Weights of a small transformer language model.
Size: 9 layers, MLP 640 GeGLU.
Architecture: rotary positions, tied embeddings.
MLP neurons of a small language model. Each row is named by its layer, matrix (gate and up: input weights) and neuron, and shows model dimensions 16-79. Each number is 128 + 24 x the weight over its row's rms, rounded and kept within 0 to 255. A neuron's up and down rows have the sign that makes its largest values positive.
A block is one neuron, or neurons of one layer that tend to fire together. After each block is what it responds to, as a language model described it from the Wikipedia text at the highest values.

L3.gate612 [111 128 154  99 155 107 156 150  91 129 120 160 142 108 110 200 141 172 142 142 114 151 126 130 131  98 138 141 132 135 121 187 135 139 154 122 140 123 105 125  71 105 135 158 111  88 124  83 113 138  91 125 162 108 129 136 109 133  94  96 117 117 121 132]
L3.up612 [124 106 151 130 124 134 144 129  91 126 142 131 145 143 124 193  86 132 148 118  89 139 105 164  95 131  92 147 157 138 108 153 149 111 137  82 137 104  96 116 126 130 111 158  96 129 123 128 135 155 112 162  89 174 158 152 124 157 121 131 164 139 116  83]
Templated statistics boilerplate. Predictable tokens in formulaic Wikipedia data text: census racial makeup (Pacific, African), climate sections (climate, °), table pipes, "age" in birth dates, plus some mid-word pieces.

L4.gate7 [143 150 111 109 131 126 197 150 112 140 128 143 111 143 105  89 120  87 149 136 118 197 164 140 152 140 144 143 122 124  93  93 143 125 146  61 172 120 110 155 159  97 157 102 104 173 113 140  77 138 124 130 170 138 153  97 168 133 141 150 160 171 109 115]
L4.up7 [130  76 159 106 192 133 140 116 138 140 131 147 108 122 135 147  80 124 153  86 137 127 140 159 123 126 114  94 140 186  97 136 144 106 122 116 120  86 177 146 114 106 143 133 150 162 107 128 118 124 113  78 159  92 134 100 133 116 156 113 155 116 117 116]
L4.gate58 [162 127 116 187 105 128  93 136 132  73 161 159 121 123 111 147 141 143 136 160 162 114 136 194 135 126 100 128 144 156 148 145 128 129 145 144 152  97 172 130 154 116 162 139  91  85 147 125 122 110 143 152 182 129 105 151 127 142  74  89  96 144 131 116]
L4.up58 [108 117  79 150 108 130  85 117 116  90 145 166 109  97 139 102 136 145 113 167 127 152 101 137 107 144 139 116 157 140 132 178  77 142 110 121 130 105 171 171 183 142 155 115 124  94 121 106 136 115 152 117 123 180 138  77 158  74 132 119 143 170  90 150]
L4.gate145 [132 102 175 132 141 130 127  82 138  84 152 168 109 115 148 217 106 148 145 154 144 128 137 102 111 156 137 185 141 126 102 157 162 150 106 151 142 105 133 106 112 136 120 125 104 119 139 101 133 134 159 141 129 121  82 169 106 144 172 140 100  85 119 147]
L4.up145 [148 129 130 130 113 103 137 130  99 168 138 117 136 137 104 158 144 119 127 160  87 145 125 109 134 144 118  99 143 153 139 152 164 146 106 158 111 157 159 105 154 121 142 101 120 162 136  60  72  79  79 122 171 107 132  71 131 115 115 154 124 131  94 135]
L4.gate212 [128 168 117 119 125 121 110  97  99 119 134 129 108 117 163 109 157 139 148 105 101 128 106  83 103 159 122 164 107 123 154 139 137  83  93 136 180  89 101 130 173 101 149 118 150 152 163  86 166 143 139 124 131 127 127 133 141 103 117 115 140  90 115 119]
L4.up212 [118 153 131 174 125 113 144 151  94 144 153  93 105 150 162 107 143 125 101 135 106 164 118 102 133 137 136 158 128 119 157 122 129 139 137  97 134  77 163 127 175 140 144 115 139 112 117  98 130  98 136 111 184 148 119 154 187 119 145 119 122 171 157 107]
L4.gate266 [135 137 125 145 136 168 138 149  90 152 144 128 103  90 166 122 123 153  77 122 115 142 150 122 137 116 103 120 108 131 129 123  72 123 107 183 100 100 156 155 135 151 142  96 131 163 155 103  99 163 126 115 120 125 130  96 144  90 135 121 143  70 117 138]
L4.up266 [121 156  67 107 120 145 187 133  76 129 105 150 128 118 145 121  75 123 121 113  88 121 156 126 133  98 131  84 145 138 129 127  77 118 142 184 145 172 123 121 153 135 112 143 151 152 148 140 122 118  88 124 131 107 126 154 134 125 109 126 142 118  92 153]
L4.gate273 [152 115 119 166 155 157 122 123 148 150 137 121  68 132 121 116 153 164 102 142 140 103 153 115  91 144 124 115 107 111 137 126  85 129 109 110 180  65 104 143 152 109  73 128 137 170 160 123 116 124 100 124 133 130  94 150 106 150 108 110 136 111 143 105]
L4.up273 [ 84 118 135 165 116 141 134 177 126  96 151 122 161  97  89 159 163 123 121 129 152 147  91  74 116 151 124  94 108 124 119 142 147 123 148 102 124  82 143 120 142 155  94 123 141 141 116 141 104 133 111 105 160 140 131 122 142 123 122 132 151 114 121 132]
L4.gate277 [126 170 139 141 114 154 139 112 132 100 107 146 162 121 134 155  75 139 109 119 122 121  83 117  85 118 144 126 149 145 138 123 132 114 146 121 146  98 114 146 136 101 133 110 104 120 170 155 134 147 133 140 100 148 169 139 128 162 112 112 154 147 173  97]
L4.up277 [107 151 102 105 130 116 125 104 154 107 103  96 151  98 101 184 134 117 105 114 127 101 121 144 146 130 148 133 114 136 131 145 117 136 139 152 169 131 142 115 135 122 111 115 108 136 150 125 108 148 129 158 193 141 125 115 140 136 135 150 136 150 150 174]
L4.gate336 [141 143 119 158 148 134 123 130 158  68 153 161 189  84 104 174 101 119 111 112  97 106  99 120 148 121 153 113 113 150 102 192 115 142 151 116 151 134 134 143 113 144 153 118 136  91 117 133 123 135 113 177 104 131 138 108 124 142 167  84 126 148 124 169]
L4.up336 [113 134 144 107 133 135 112 139 122 139 120 113 128 157 127 118 136 130 111 126 168 103 153 139 144 133 115 135 117 101 134 106 112 149 106  79 144 144 155  97 119 109 136 145 111 127 114 117 136 100 139  68 145 132 107 136  98 109 183 132 107 151 120  92]
L4.gate367 [131 145 147 149 190 127 103 158 153 166 111 124  93 123 129 123  99 171 101  93 160 115 115 138 134  86 108 185 133 135 118 129 111 140 112 181 138  79 140 109 121 112 149 125 144 134 113 101 158 172 140 123 146 119 167 137 141 148 105 145 107 131 138 101]
L4.up367 [149  90 153 128 122 128 104 156 146 108 154 147 159 120 111 133 132 121  68 107 125 129 113 113 123 138 133 112 127  93 107 114 126 170 163 103 127 150 152 120 114 106 140 102 126 108 123 149 139  88  94 170 123  93 133 172 149 131 136 129 108 125 129 137]
L4.gate402 [123 136  96 108 129 129 106 138 131 124  68 140 121 155 156 128 118 157 107 150 174 126 127 138  87 161  80 110 111 152 135 121 146 142 135 155 160 135 126 158 122 114 122 132 150 152 146 147 169 136 156 167 156 127 139 119 177 107  96  77 106 137 146 144]
L4.up402 [120 148 147 163 160 110 124 127 143 145 188 114  89 134  96 130 163 157 125 122 138 130 141  85 116 101  84  98 130 141 168 116 130 115 111 134 137 143 149 180 140 141  91 156 170 136 150  99 115 151 164 117 198 157 102 148 124 112 115 104 145  80 116 147]
L4.gate432 [119 120 148 142 160 175 168 103 122 162 128 140 115 135 127 143 102 155 116 135 117 103 129 137  92 135 135 145 131 119 145 131 136 180 143 107 180  98 156 143 120 128 142 124  79 107 123 128 121 134  95 154 155 101 154 133 146 144 138 116 147 124 158 125]
L4.up432 [133 140 156 133 129 118 128 126 132 103 130 157 135 127 119 121 136 105 119 138 155 148 149 149 142 161 133 126 117 137 113 139 138 132 153 121 159 147 138  53  76 138  88 116 181 206  87 118 155 105 111 157 132 118 120 111 119 165 112 121 106 158 144 135]
L4.gate476 [138 102 118 155  79 112 128  87 119 167  87 113 103 140 130 136  91 146 125 152 146 149 118 164 135  76 139 114  94  83  86  99 116 113  80 150  82 140 123 131 121 157 138 162 168 124 106 138 147 154 163  99 101 130 117 154 161 139 104 119 142  80 169 150]
L4.up476 [ 73  89 179 164 145 108 136  78 121 133 139 110  93 149 111 134 154 156 100 118 117  95  85 114 133 113 142 156 105 153 127 193 112  93 123 155 116 118 128 201 155 149 164 105 148 144 150 132 105 150 124 100 151 143 133 129 126 117  92  94 104 134 147 147]
L4.gate518 [148 128 174  56 163 121 138 116 105 147 144 163 138  97 121 141 130 164 118 150 147 144 164 118 138 105  95 114 163 160 133 122 148 130 170 129  95  85 103 143 146 162 101 119 158 124 118 142 147 146 126 131 135  95 121 153 134 117 137 128 178 151 110  87]
L4.up518 [117 152 107 107 152 156 146 142 146 151 138 154 151  97 104 127 105 126 112 134  86 156 140  99 114 107 110  86 128 148 128 135 120 204  96 129  92 151 145 134 142 122 126 127  98 133 123 118  98 130 148 126 157 119 122 133 117 154 157  99 125  87 156 128]
L4.gate528 [142 124 154 123 169 149 164 127 110 121 109 143 135 143  98 173 169 153 125 122 125  99 154 129 135 117 113 110 175 129 106 109  83 114 129 147 118 151 126 115 100 115  91 152 123 139  85 129 169 140 169 147 161 136 138 107 143 158 120  90 169 115 135 142]
L4.up528 [132 141 120 123 163 164 160 132 130 101 101 113 105 135 106 140  72 122 118 125 133  53 130 172 126 123 128 153 130 101  99 108 103 132  69 140 150 166 127 137  82  90 107 132 144 128 117 185 169 173 118 101 148 115 101 180 112 149 126 139 137 141 175 139]
L4.gate624 [173 114 131 154 114 118 153 129 122 151 104 117 102 119 149 105 120 153  96 119 152 129 135 117 128 160 116  97 115 142 127 110 101 121 164 159 140 102 127 132 150 110  59 120 103 120 135 121 121 124 136 134 109  93  96 101 124 147 150 115 183 122 120 136]
L4.up624 [110  93 128 146 144  92 174 126 109 143 131 152 121  90 107 123  90 128 113 128 146 101 140 116 137 123 149 116 113 174 106 104 125 131 127 135 177  99 158  86 136 122 132 130 125 104 152 105 172 154 115  94 155 105 115 136 115 151 150 111 113 130 118 152]
L4.gate632 [120 113 113 106 125 116 154 144 101  97 157 137  94 105 135 145  99 148 140 153 108 120 108 154 111 177 156 216 120 102 140 139 134 127 123  98  93 104 145 171 138 164 118 160 119  88 145 147 117 146 111 142 144 113 111 135 141  81 139 129 146 127 128 105]
L4.up632 [114 150 104 149 125 136 103 107 164 124 163 111 148 140 120  90 123 129 125 146 184 157 113  93 131 143 151 167 107 133 104  86 135 136 118 134 111  98 148 100 134 172 130 115 126 107 137 158 120 152 120 159 158  96  98 151 165 133 147 130 141 107 136 138]
Wiki heading equals signs. Equals signs in wiki heading markup, such as the opening = of a page title after an infobox or the closing = after section names like ==Gameplay=; occasionally mid-word fragments.

L6.gate4 [140 132 110 150 157 178 179 136 115 160 108 128  92 144 138 124 130 127 116 164 127 126 157 122 114 144 148 107 145 122 111  79 137 133 109 147 134 165 137 111 134 107 107 124 146 112 156 143 126 116 113 127 120 117 146 111 144 142 157 105 129  89 140 135]
L6.up4 [144  97 133 156 104 132  94 112 122 109 142 113  89 107 101 147  95 133 118 142 150  95 129 102  96  99 135 109  82 130  82 136 140 128  91 166 169  96 138 160 157 107 135 126 119 117 104  87  94 139 126 138 144 118  80 173 104 122 116  90 149 153 116 100]
L6.gate46 [ 98 105 162 126 138  87 148 151 150 118 132 148 144 102 122 141 168 128 137 120 111  81 112 111 120 142  73  80  99 176 128 190 166 115 142 161 103 105 126  99 139 167 129 137  91 111  77  91 116 101 130 141 173 129 152 135 143 140 148 103 126 124 167 140]
L6.up46 [111 135 151 166 150 111 130 111 142 131 126 136 133 146 135  95 137 125  77 141 108  65 155 121 117 110 113 149 101 156 140 125 141 124 165 174 114 107 150 104 143 163 136 108 130  99 113  94 119 126 146 124 153 118 166 134 182 136 133 135 106 112 125 128]
L6.gate69 [121 134  83 161 154  98 130 144 106 153 135 131 116 110 148 151  99 122 143 142 141  89 111  98 133 157 134 184 102 159 109 129 138 123 109 119 139  89 148 152 113 140 133 155 166 135 114 114 132 141  86 123 124 100 117 173 129 168 140  70 117 112 146  83]
L6.up69 [173 109 104  98 123 130 145 132 103 178 151 138 152  84 133 163 105 115 170 151 122 114 114 158 107 140 110 152  90 153  98 113 152 146 132  79 124  91 156  87 120 103 111 141 153 120 111 137 143  77  77 117 137 130 137 108 119 131 135 146 124 151 142 131]
L6.gate357 [ 94 117 117 132 139 131 145 125  93 128  72 115 118 114 148 133 156 143 138 157 121 135 145 109 129 139 161 128 139 110 105 149 109 148 112 159 191  97 128 126 123 101  68 146 136 139 109  96 137 130  79 141 159 110 148 106 127 119 109 138 119 127 116 111]
L6.up357 [118 138 134 158 156 153 188 126 135 126 150  78  97 138 107 149 143 137 126 163 148 120 159 131 112 194 103 125 155 169 144 132 130 115  99 181 135 131 147 121 168  61 112 127 132 127 133 139 145 115 108 144 131 112 168 105 128 179 136 134 134 112 118 132]
Wiki heading closing equals. The first closing = right after a wiki section-heading title (==Career=, ===Disc 2==), plus closing quotes after quoted titles and = in code or attributes.

L6.gate55 [128 104 104 154 111  94 112  50 121 112 100 103 118 117  95 137 153 117 125 129 112 139 151  62 122 160 107 123  86 106 129 137 142  71  98 206  94 125 146 152 112 136 156 139 133 126  82  92 140 110  67 122 123 128 124 174 156 112 122 124 138 148 136 142]
L6.up55 [111 131 125 128 125  85 128  91 151 118 108  73 127 127 121  93 141 112 117 104 120 142 173  81 155 175 142 144  58 135 115 145 185 121 104 186 114 127 126 131 108 134 132 151 116  92  94 105 125 130  86 119 130  97 126 148 117 118 119 147 165 133 104 107]
L6.gate68 [ 92 108 136 152 108 145 115 121 115 135 120 128 151 162 155 137 136 128 153 141 121 124 118  94  89 133 147 110 109  98 108 172 100 117 123 148 123 139  75 129 115 124 110 142 138 115 159 128  61 114 115 120 160 120 136 151 120 151 103 117 119 119 119 123]
L6.up68 [ 82 132  82 124 167 141 110 117 110 121 112 115 135 181 157 141 141 155 151 120 127 139 112 152 120 132 146 119  83  93 147 211 135 120 133 112 120  94 106 118 132 132 138 144 126  94 152 122 111  94 141 116 132 148 181 149 147 125 121 106 102 122 119 147]
L6.gate86 [110 148 118 181 147 113 105 107 174 120 145 115  85 122 156 152 163 163 132 150 142 158 113  93  87 110 110 132 141  99 119 130  99 145 133 166 137 120 129 133 134 140 105 194 122 126 124 135 103 145 118 135 151 109 138 152 163 137 145 118 169 146 151 114]
L6.up86 [112 136 150 176 125  94 127 144 189 130 131 107 120 120 106 155 184 151 101 146 136 123 139  81 115  96 118 140 135  76 118 128 139 139 124 158 117 113 107 125 143 176 137 173 118 103 127 146 131 128  95 131 142  94 109 133 124 147 142 135 155 130 138 127]
L6.gate274 [101 124 118 157  96  98  87 114 153 165 127 141 140 153 122 115 155 143 118 152 132 128 141 113  95 101 124 116 129 117 153 176 117 135  86 143 113 139  85 161 130 122  74 146 109 147 145 134 115 162  93 158 150  96 130 133 155 121 153  83 126 170 140 105]
L6.up274 [115 158 139 135 115 106 106  63 134 182 110 137 167 137 159 130 162 140 107 109  97 142  81 156 133 111 127 124 113 136 109 137 135 188 109 176 105 144 106 132 160 160  95 152  85 124  76 106 111 136 113 110 162 106 176 155 126 115 123 124 135 115 140 118]
Wikipedia table and infobox cells. Cells and field labels in Wikipedia tables and infoboxes, mostly em-dash placeholders in football career stats; also "was/is" after biography dates.

L4.gate0 [160 104 144 179 110 112 105  96 105 143  80  84 180 109 171 112 163 145 138 130 109 121 110 111  87 127 134 102 165 124 129 125 157 127 161 130 100 126 103 170 139 163 132 111 108 131 119 145 120 146 112 114 162 143 156 145 110 140 164 127 165  96 152 139]
L4.up0 [117 152 132 137 119 149 117 128  94 100 100 108  95 119 142 121 145 119 144 129 117 144 156 126  99 190 118 138 130  81 140 142 109 154 132  82 135 118 146  93 113  90 125 145 137 146 121 149 124 105 109  87 103 120 149 168 160 157 141 120  82 143  91  91]
L4.gate86 [ 84 118 154 128 131 120 164 134 182 140 127 149  84 108 101 150 145 170 119 157 136 132 107 145 115 143 174 108 139 119 111 164  96  96 166 178 130  93 131 120 168 137 116 130  80 148 105 125 155 117  88 131 120 127 141 130 162 140 101  93 162 105 121  77]
L4.up86 [ 87 134 134  94 123  89 103 101 110 127 148 156 135 111 151 167 172 116 177 207 119 126 128 141 114 150 126  69 126 190 139 129  91 102 132 136 115 121 152 117 112 126 157 127 184 161 126 132 123 133 133 145 144 129 137 112 115 142 138 147 127 171 109 126]
L4.gate104 [130 138 170  71 113 152 129  98 141 113  75  91 136  95 156 120 102 129 124 152 148 155 120 129 117 152 126 145 134 137  87 101 134 121 201 121 104 129 155 103 159 114 107 119 117 105 115 101  87 146 143  87 116 134 133 101 144 127 137 150 115  91 188 123]
L4.up104 [123 129 167 170 150  94 126 121 115  90 162 112  97 137 128 116 107 140 170 143 128 172  96 110 131 139 119 209 137 120 187 144  96 129 136 109 116 127 166 167 140 120 150 138  88 158 128 140  81 135 146 135 110 158 140 169 118 154 125 133 163 140 150 121]
L4.gate143 [105 160 135 172 135 138  81 101  88 110  94 117 154 130 173 159 114 143 170 112 142 108 158 126 115 162 117 111 137 132 112 139 101 118 119 125 111 116 132 117  97 117 123 140  79 137 138 172  98 136 148 120 161 118 127 151 130 122 102 106 131 152 131 115]
L4.up143 [118 166  71 125 111  95 113 118 112 178 118 117 144  97 132 123 139 135 119 149 145 119 159 101 145 131 140 138 131 132 123 121  95 165 150 147  95 111 134 113 154  86 112 131 134 127 103 122 127 105 155 151 148 112 161 113 141 131  94 119 108 136 115 117]
L4.gate148 [150 118 147 158 131 124 118 106 125 126 110 142 122 110 104 159 131 155 139 142 133 142 132 120  75 178 161 147  77 119 165 161 167 121 122 124 137  83 113 117 161 139 112 117  85 157 157 111 118 139 139  99  91  55 150 123 168 137 138  98 147 107 128 132]
L4.up148 [104 165 111 111  83 109 100  76 127  89 130 156 149 103 100 164 143 133 103  91 115 132 101 123 112 146 165 118  79 114 138 135 138 144  94 120 145  87 136 132 129 121 101 120 109 108 146  85 134 166 116 139 155 103 143 127 140 145  66 161 150 147 122 121]
L4.gate214 [ 90 158 127 156 142 164  99 150 155 128 148 103  94 128 119 130 104 133 103 160 120 113  99 123  86 155 125 133 135 100 130 123 124  81 118 147 112 131  76 105 152 146  86 113 171 136 126 130 114 119 139 119 151  81  95  84 176  91 112  89 147 101 111  86]
L4.up214 [108 135 133 142  92 108 135 170 108 118 150 130  82 159 165 146 108 145 157 128 139 173 175 158 124 155 125 129 139 118 110 151 190  83 183 132 155 151 137 211 105 132 136 137 137 109 112 121 129 156 121 124 144 143 117 130 101 134 122 128 137 143 139 114]
L4.gate220 [113 129  79 127 100 117  78  90 145 121 108 101 119 151 196 127 148 191 126 153 129 139  88 135 141 147 168 129 128 129 136 151 137 158 132 121 173 146 128 125 129 122 133 166 131  61  93 110 120 114 109 126 135 109 125 191 134 114  98 152 140 127 143 128]
L4.up220 [109 137 132 151 117  92 128 112 107 154  80 139 139 116 128 134 111 144 174 116 102 145 126 122 116  90 106 114 118  85 110 130  95 124 130 112 106 158 140 149  61  82 171 154 102 107 110 126 140 147 119 147 140 135 159 139 129 177  85 117 124 105 106 140]
L4.gate228 [141 149 144 131 136 133 135 147 126 148 155 172  75 139  85 166 144 119 156 126 170 150 127 143  98  99 142 138 144 113 122 146 141  95 159 140 153  97 135 119 142 114 114 119 154 150 122 151 141 112 118 155 129 135 133 109 139 113 174  84 176 131 164  86]
L4.up228 [141 150 129 155 134 133 129 149 143 107 135 129 121 130  87 108 102 127 119 120 112 131 106  90 155 133 108 104 199 127 152 135 166 113 127 130 137 140 184 115 125 118 113 118 146 119  20  85 128 116 181 162 153 117 107 122 122 137 108 148 113 110 150 151]
L4.gate237 [101 119  96 118 153 140 144 121 125 118  68  98 131 127 131 129 142 156 156 131 124  99  96 109 120 126 154 106 139 139 107 127 105 107 125 118 125 122 115 126 111 137 122 138 161 107 134 126  89 115 114 109 126  79 110 133 152 137 116 142  97 124  99 123]
L4.up237 [145 116 139 145 149 123  75 136 154 179  89 123 122 142 128  87 111 128 125 150 174 128 124 130 156 143 163 117 168 151 145  94 159 159 128 154 174 141 110 112 118 145 107 124 127 102 113  87 160  97 100 164 190 140 135 167 144 165 106 131  84 121 131 116]
L4.gate256 [ 94 119 126 129 119 105 114  96 162 169  94  63 135 156 122 136 147 172 140 136 159 137 127 123 117 127 131  99 111 130 121 149 135 134 123 130 102 109 130 105 145 103 120 169 138 137 109  75  77 158 113 160 156 101 140 153 171 109 161 123  83  84 104 152]
L4.up256 [142 155 123 154 134 147 120 171 104 154 155  81  88 116 109 106 125 129 161  97 121  95 135 129 132 103 145 125  99 157 116 100 148 131 159 123 113 128 137 114 159  86 118 123  76 145 146 121 111 104 131 122 134 151 134 129  93  85  87 119 151 114 100 167]
L4.gate342 [114 154 120 181 129 137  50 133 153 150 135 121 117 137 181 133 153 158 145 129 138 167 140 130 116  95 125 163 111 118 115 164 177  98 104 132 140 129  80 133  92 159 135 143  85 111 114  62  93 103  91 167 149 104  93 158 160 128  92 130  93 124 137 148]
L4.up342 [140 176 111 112 158 132 132  75 103 136 104 125 141 128 137 151  90 132 114 135  93 103 119 127 137 138 153 109 178 124 113 113  83  97  55 113 125 143 136 147  81 124 114 126 128 105 165 148 103  95 135 130 104  84 151 128 151 123 130 134 146 139 121  92]
L4.gate364 [149 114 134  98 125 120 106 183 120 129 104  79 113 122 165 130 140 167 116 138 152 125 123 170  73 116 157 147  72 106 143 121 176 151 129 175 150 149  99  68 118  90 110 140 117 106 103 110 125 105 113 138 170 122 109 178 135 107 123  98 122 109 117 122]
L4.up364 [120  91 116 127 129 149 121 115 108 131 129 107  80 120 124  88 161 128 104 135 160 118 132 138  88 140  72 128  73 154 100 100 149 146 127 149 120 150 146 148 151 122 135 124  94 135 102 123  81 112 114 108 158 120 142 149  93 112 110 139 119 201 109 113]
L4.gate492 [126 157 124 129 101 145 159 128 146 132 133 111 118 166 161 156 133 140 124 144 119 117 102 109 115 151 113 126 150 145 117  74 149  71 143 121 119 125 107 125 177 112  84 134  87 131 121 137 124 110 129 158  94  99 125 103 146 117 194 114 104 136 162 124]
L4.up492 [105 121 122 133 126 142 164 165 128 130 126  88 111 130 153 134 142 134 163  99 141 130 120 126  86 143 128 157  88 144 118 148 117 108 140 122 134 163 136 186  89 149 170 145 118 111 114 141 145 131 141 120 160 122 134 109 115 131 121 127 114  88 116 107]
L4.gate517 [123 109 107 177 136 168 134 139 125  87 138 125 107 125 130 170 175 161 126 126 118 160 148 128 142 153 146  98 105 149 158  90 147  92  64 154 144 131 148 146 139 107 154 125 118 108 127 150 124  96 123 141 147 150 149  83 143 122 126  97 134 128 131  85]
L4.up517 [131 114 134 146  97 138 118 100 145 155 183  95 133 143  85 141 141 134 140 140 161  91 169 121 118 177 123 107 101 103 143 113 105 124 153 156 117 111 159 122 138 126 155 133 144 129 110 106 132 124 133 102 107 160  60 112 162 177 145 111 132 144 127 136]
L4.gate561 [117 150 143 160 137 145 137 117 140 141 114 120  61  93 148 149 115 161 110 156 143 174 109  93 120 171 158 119  89 165 133 112 145 144 154 164 126 118 132 150 157 128 120 137 116 119  97 133  97 103 124 189 122 117 124 146 134  74 117 114 152 111 118 108]
L4.up561 [ 88 166  98 171 133 136 155 149 158 126 125 121 139 143 100 117 120  94 169 139  97 131 145 117 163 120 163 137 133 153 114 150 104 103  87 130 125 149 112 118 143 120 160 134 113  88 151 126 107 113 134 120 153 127 125 122 144 135 116 134 139 140 147 112]
L4.gate566 [147 136 123  77  92 118 118 123 149 111 105 130 101 114 110  98 131 142 152 172 155 136 100 119 133  94 131 130  96 117 135 100 136 115 119 127 123 176 130 109  96 109 149 127 133 138 136  86 157 119 125 100 123 122  96 143 114 151 138 143 120 123  97 114]
L4.up566 [148 102 141  85 158 132  74 138 134 128 124 129 137 149 118 122 112 123 136 120 136 150  85 187 155 121 143 168 148 115 120 133 107 124 111 157 143  97 125  85 128 116 101 111 115 107 104 103 143 135  91 144 141 113 117 169 140  79 137 158 111 113 108 137]
Formulaic Wikipedia boilerplate tokens. Tokens in stock template phrases (census demographics, climate or career-stats tables) such as make(up), or (older), Note, App(earances), Mean; weaker on predictable mid-word pieces like Pal-est-ine, Rey-nolds.